Weights of a small transformer language model.
Architecture: RMSNorm before each block, biases, untied embeddings.
MLP neurons of a small language model. Each row is named by its layer, matrix (down: output weights) and neuron, and shows model dimensions 96-223. Each number is 500 + 40 x the weight over its row's rms, rounded and kept within 0 to 999. Numbers have three digits each.
After each neuron's rows, "fires before" lists the tokens most often just after its 100 highest values on Wikipedia text that the model never trained on. A number after a token or word is its count.

L9.down653:398514516455490513521505509496469481522559492535478545457527466526570528529464493516504539487530537494501511445569435489438440530450497525509438460548398554458493565544507526573471517483528521553567521523488542516511454530466613510521499616455474430512530490473494495489554524538507461504518479468503501584542512435533511483486497423515506481551523496471519462488579448465457531436452
fires before: " of" 28, " to" 16, " for" 9, " that" 5, "ed" 5, "." 5

L9.down214:493454478497490553482537488555548520508519483525438506501500505490491548541556506509498420468446507453558442516450484546469485467516503495492493500508507476431490197524540516442461488560487529451550508507498462524489480510511524482499404581479490434438498485457420493463479539516461501511506573464479523496548542517457478527494521514439541487512513485563473526450490481463490501494558
fires before: "\n" 83

L9.down1899:555525574486406588534508527524563474496488443504455461488478515456466571583547477448483526445475478488375442510510500485502449463522484456538507520500505491446420434410479506610514474466451521464532507553489545571568553537499544505466492500558489501587474453460496501499484567539523496511454559530434475453564556538425464496470526491523484452538564477486476470534497512442492525452491
fires before: "\n" 49, " \"" 10, " that" 8

L8.down1325:518504476402505462520484541563551511454552551562460488484499456436470428524493451528457510473497482526505458542517503482518508509489470532497513434483492500544418370522539483526526512426478522573472467503446520553460574595531578424484475409485557521511464471538421527485503533497568517479475497469502501459491448460494541513438514548507453500563516510539441487482537439492564458501535
fires before: "-" 70, "\n" 12, "|" 7

L9.down1223:549552585442535480531500522516511471513621497533543486483535477540552467492444492461474522483424549530521500481491477463523507482453475601474504514493517512447509572522510504421542565456525583487508496614491473493536526449521512487504511497438495457504523452492529489400535503457562493466487468577501516491497491536490570502505534515409528542498425481631486568522536481447494500526560
fires before: "-" 55, " Al" 6, "\n" 4

L9.down357:534491545503484464488500545520527528455485453550521496492529486512528514487528511518483517527480502449506464553512473471489529498450499550520501529554544491529566330524466490613491498496455536526468524541540462546472461492540501509423499409501486487530544579490499531537501522531503489471516452526510545458535537455493527458422436506449488518572508418562533496493522616453537489557502
fires before: "-" 52, "\n" 13

L9.down1961:547499461482520512489524552480422439511495513532508477532550446430541535504529534518477477472458492571560474521475481536462518455473522506540592454560497503441499524539495512529536491503524526487502462532541514554548496495510453518528553500515544524449451450514537597469484537514427497478493433566496498544500521499538500521427493483519548535574497574526586518543465461465479458473605
fires before: "," 52, " |" 9

L9.down1382:461569492461537487517591558530482483483476435504441516508526491512492509486486477431501428576486494499488486518466495459564434466457545470492563455405494481491463510467555459499576536457557563471586429475462413482475523501508468501500494495505516506537524491543482600473519491472520517537532553475472454443540459501511543469480491495397494547518488460494610505445477442541503490502482
fires before: " |" 38, "%" 10, " " 4

L9.down1653:507476416396475575465537510482491482500488499545355494479496475515462528517521505517460513550440522422448503465447524446508452466476511562477487495505519510505523564577474568474509513514548475515504540443497469481463463551492515528497489453555492475518444449516532428538481493527466484427481576551445479476505502513532545521499490542486518513540487546546518513534465454427467568493488
fires before: "," 38, " |" 18, "\n" 5, "." 4

L8.down1512:541429532461523499524475499457457502597445521559481446444504505458490509528535505471499491525487572467485526481425509585522479504465479525512452404484468464551418542479506507474568416512549412473451510525547532454457487458443520467489447524467478478490434522496499462477463478497501510519457522475576402526487474452481507497509525469472547524481506492557531503526508530435486478486489
fires before: " |" 42, "im" 8

L8.down1913:553513502505503487436539578473453528492431446529527489456539536476543513560475622429533481571514515478427456524450493478482510474402451529496483493503551508504570599477546480503473470494520487476492521459485544534495536515542504472455488521575476539562523485442474518440450499462511518493526460580505573521469496489556523500560562549501459519460473462471530457445510425456432522449502
fires before: ":" 45, " |" 24, "." 15, ";" 7

L8.down484:542493493498532418479489523531468523518495508498464505445489502467495472417487494573535486499517513532536531516547454487538547524475515485422549516513515522583505728574472517534495438528478500454526475511457516390481521482465499487510481541504474495484447577482480426524445480544506501511519469497504513499494461410512564456509509505460499492479537575485502516491523484505476450479476
fires before: " |" 32, "." 24, ";" 4

L8.down1581:443520483482473543486534500466518514568466534525503417520488470525503527463530457506440453442540536461547510506479515504526514554378465471470443436475550451538484389554557478555460485449549464512484540465573501441476563555474497535557519483545466530410501497458455477517381461513498527526452536499530515452524499558522446476501439503448448467518423524499499561499510431430423478510480
fires before: " |" 19, " 0" 10, ";" 8, "–" 8, "." 7, " " 6

L9.down1467:514483437570526485438434500492492462500467486483485499518462486527499462444431443549501527498471490424482512514516559489457539476507530439531532498471493454523544324477475453502494573544473477501467521509522546499472529487520469459482448437488505415526435491449493448555522463465448575487503492505475589530529494550525467547467506438500557537541545414481506513531492453489474409489474
fires before: "." 88, ".," 6

L8.down196:530517512524494560497517481509574491493524492511520501475474514563500506520492468516499493479481486476494502498512479445434470452530414530466532466447476489549511180521462504625443562490479526487524477504582491497508517539472588411469544480466537492503485489491494492458516540508503500457482464458505520536519463500572486475522490511486540541487481418551450452533538498509528445526471
fires before: "-" 49, "\n" 25

L8.down847:524504466458517538503510536511508486506558538588545486520501472429501454593464448520512492500506496485513510497426449534543437479495472483497611546519478457449455574469545559490426542497488585460527503533503500500519416578502470478546450540531536551503554551489479532464475529480490545475528533532490514577503544501520515500514525470504458444529476464412577541499482473529459456511478
fires before: " |" 36, "umbent" 10, "g" 4

L9.down130:477571505512524594504471477494443446493408536539530505505438485492478527495479472489508441492502508462474481472483497519517536483564440530499498532515507482500519501487502455572474582476578427538476527438490479508448506481507451458515489543514404475471548593556474480557515485515478541473565580431509536495467501556521477511495504446459512499561549490567487552489462527499507497451488
fires before: " by" 45, " in" 12, " of" 9, "." 6, " from" 4, " as" 4

L8.down1500:498513481563448449504433535514549469500475530508436516514497518471465513507464496577468512499501561514491550508548485488460487487476463505449540543538598506485515560461481454562466450475522473438451549453494545482520525530584562475419455404400509518449474515517469489420491436557576475470472530465485487500523472424504452534474417533559494504496491442485459557444460525470459457473519
fires before: "|" 55, "|---|---|---|---|" 4

L8.down644:488516389498541471451481438495518481493519566547441469511415545527505485477538498468454494515460541470513503496494402537515487532562498500502489530541475530503484427491519561528516505493507444485521509514508526482544492480512432477483494523456524558462431487536545523476489378537509539523476488514534531559485520536454577452451487430509528421593593438482561513521513532561549542482492
fires before: ":" 32, " |" 17, " and" 5, "\n" 5, "==" 5, "," 4

L8.down1255:582522513540522500548549517518544510478526528492578506510536513452563547574401510453468455380473508455471525487589419598496531487471426483491523546493483520512534620513470553491569494516495521482451557486460514480578545494545484529541500494525464447504502474524512510485500478529443534432443510427463511499426491455537421516429530472516499454507453507497519532520497521475509442510529
fires before: " the" 24, "," 16, " been" 6, " these" 4

L8.down1256:609470544459504526479483528539442552494452441526486484502516445562537562455571566485512472482514491460537412466490453524503420531486480534504477520452460445496431285510512517470537485525458405533433549514537527520565472508523576537512533520571522474509510545520477469514435461483499544493515484440512502533474556493462477490544488502488502503447462465439525482496428493490406512497548
fires before: "\n" 31, "|" 18, " |" 11, "|---|---|---|---|---|" 7, "–" 5

L9.down1036:449557508534535527430414522519416539494505536481556440510478474542469587526479511536525541566531440534540518523499521494468491455536461497482551440506495493528555428401546561502475504488467544530481464486529459470536421479495571531446499545464525463471537509460494380507567460489448514530477543502513512473476566520538498487527451499541526489578524547478460467469455519439473544465526
fires before: "." 35, "," 19, " and" 10, " in" 6

L9.down779:514523552546446445491526522520541514525439544437519593527470551509374513459495558493479446513528488487467512533486609557479452534463447513454500479532481563525479510558559498522487497549511482530486538446499503590501518495538540552503456489476579502492496504514484506513445503457429474465575364520517551568601517484522522491446468480505472410518531543506485477492472416524541467487514
fires before: "|" 71, "\n" 4, "|---|---|---|---|---|" 4

L9.down1561:530475464580513465455503432487526451587493529486541425466477495609442515494507542513482481499559514487460548545482527481484448455487500478473510471492558508525508461507463553493513539512540505503522555539474511505501494483518499468456416509503579534461472485494478491468474451534519552491476483496468489481502464504509508485550575551553526528490473479502476461502509450540482527491442
fires before: " |" 50, "E" 7, "." 6

L9.down459:562479524440491516455532523449515509435505475535505501527509515479474432497465503529493468484523488472538509488483485505527487529443464449462487508552509534521518162536602528615522474474477490536495456553517501529505558523525568464470457459506566502458466507495478516470563555498523551453504438527498523499543459451538534451481478550493505568512559458522463479500467478495487490491457
fires before: "-" 62, "\n" 7

L9.down37:561541477480513533508482467510481524486508504507524505477464481496520457539454519494511454497436518485530484488434421554551520539479463506560485525522526513527536870584437562540453511512458484572465455533494577518490519527486514510529514507547462471504462478498506542477501486487503463455482497537517523516468458426481492446514443453475497519490491495496475503494517494497543495460533
fires before: " |" 54, "\n" 17, "." 10, "–" 6

L9.down1976:399517532491548530410528460516474442490482534491532474550399546558519511575509533544557393459477546469491486476495504461541550553446459497510514480535539527496499515470549515529580542535461517507498453477535591520503477566486555468452516510543542543509500578500484497471551573439492524508449549409500542459508551540472533497491465552515462502466440507590474475480466454629470482494524
fires before: "." 22, "," 15, " and" 10, " in" 5, " such" 4, "s" 4

L8.down1498:515433494486529524504547475566536496497516521545473499533480464515504386501490463506510500481446554502481466547444480513497439480508556551483558458512535543508486447487520498555453530538506521526489482436447487502532421513518489458496498442457473553496502455501384533535494495489433472555521495551525521564524539585478534498523526495507519488561421487591557490514508486467478570524445
fires before: " |" 33, ";" 20, "." 8, "," 5, "–" 5, "th" 4

L8.down931:518516554486452499469517514472484428528500481476497477517519483510476494507562408495520438524472584447499526567475471476504482534434536537571470476472532513515508507495540513485586488469450463485486468466470581533489549430551466455509552446495562541465444558507520447553479492527469496536533473535459469443445514526472508443612547512574508551534449512561484486499536487545570462466467
fires before: "." 22, " |" 18, "9" 5, " m" 4, " million" 4, "," 4

L9.down812:569499491470507552467528445503489499506489493474510554457523457531492550500539429509496562482490473415522499433530487439442517488519531532522555503504471490498483502425563525544455472429459539509532526529543455545523527524558573507484400417542468485494531517476482451513557547497551479479542520589494483524548457505505569477486575456512510526457470537500522536561495451542482503467508
fires before: "," 28, " of" 18, "\n" 13, "." 6, "″" 6

L8.down353:513491539465533516472484496499512460456548595527522519478388483477455520542549525498473547444420466495475516494535459530601448496397499491494481496488497525501456426583485572507435519483489515496560508434499527565480529554451532550495439570493515574490495486477504478520479496518475575432568461447523580550489466462532534534540502503458505615577542505479497503461431478524517539495496
fires before: " |" 94, "." 4

L9.down1352:507515439533434473566507527476485526458451551438432523486427482534513503515476422567452479567587503504578544556488535495467499464545521472518514458551466468519510475426518547518434473526438556469480566481523483487504495453586504449542469547519518524522484511536554403543538446493484503442510476488471554500456514529577470496436456491494533567587539532516572469535534452518412527508454
fires before: "." 57, ".," 6

L9.down437:518565516443535542458539507542467437463538535505483520474457537525552507508440480516455512482465561492590486474487476468448470509506503516531466520495491486533477255401499464577498579481439572507539496490445568489503468493502510473530498590473410523484508476490513459556569478498523520453430488489490534526514441449489602582502496491494471478522501449497469487496514486482503490479498
fires before: "." 18, " in" 16, "," 13, " of" 9, " by" 4, " at" 4

L9.down1149:500524477519531564521593513550467522490453542549473560523544509504534437495553501460505532532469479458546478411445440484517455433423476530497526483470514530529503575543446508575510481464578475564504492492503460575513514515503469524470480493521506506518466442444513484526509486460421536505519493505545503459565513497450455460488493485557470544516469454554471523469492511499517504474476
fires before: " of" 28, " |" 18, " and" 6, "th" 5, "ot" 4

L8.down662:498513512525527522465502468499490546520510532450478453455524557487507478434521445408548427525495497504426458485438518531505461504433479509536518496476531525430500306516466567562469483507556514412543500519564522497503435499461461400480477486506462483546489485465498532496503496532505512524451473513439442486501511441565459551543443469490462456558528547473460501537506512451491453462535
fires before: " |" 52, "\n" 11

L9.down538:454454490451488475457471510443480514494491476515526590481534515511421504492550516515495502464462435481422492511486444492532423479543525469524460494493451559531505418498493535543526450527433474460487526495581433488506478480531526538534477481446587402519494486434528447517557499517539484477500534515465521468426525520471482494546515504448443469476474548486537528449606518541558503478528
fires before: " |" 45, "\n" 11, "." 8, "," 7, " (" 6, ";" 5

L8.down1899:495598522422524503517570576487504468474561498500476540480524498450546453445485464529395487470436491487509449525518549495486499475469454489473464481489516468401492512569484545581507488487475468501515549525551527509499588427538500437497523423563541463493551530443495592478512404536544539531451453513467480499507485442525559544532477520435468578471531458519387499503503432485521460473480
fires before: "-" 50, "\n" 41

L9.down123:444476491441507470467559497520449471555469465474498500475545542537525597542441547478467501563434490474510524526510457443464462468465412570531469468519460494531546436483560459478550550509503499479463419430493478555537484501495501491493607503572454503512519528471455476450483499524501497454516494547477562571511487439500497524520457403510519437492469519562456471512569490585509484497428
fires before: " for" 17, " |" 14, " of" 13, " to" 12, ";" 10, " in" 4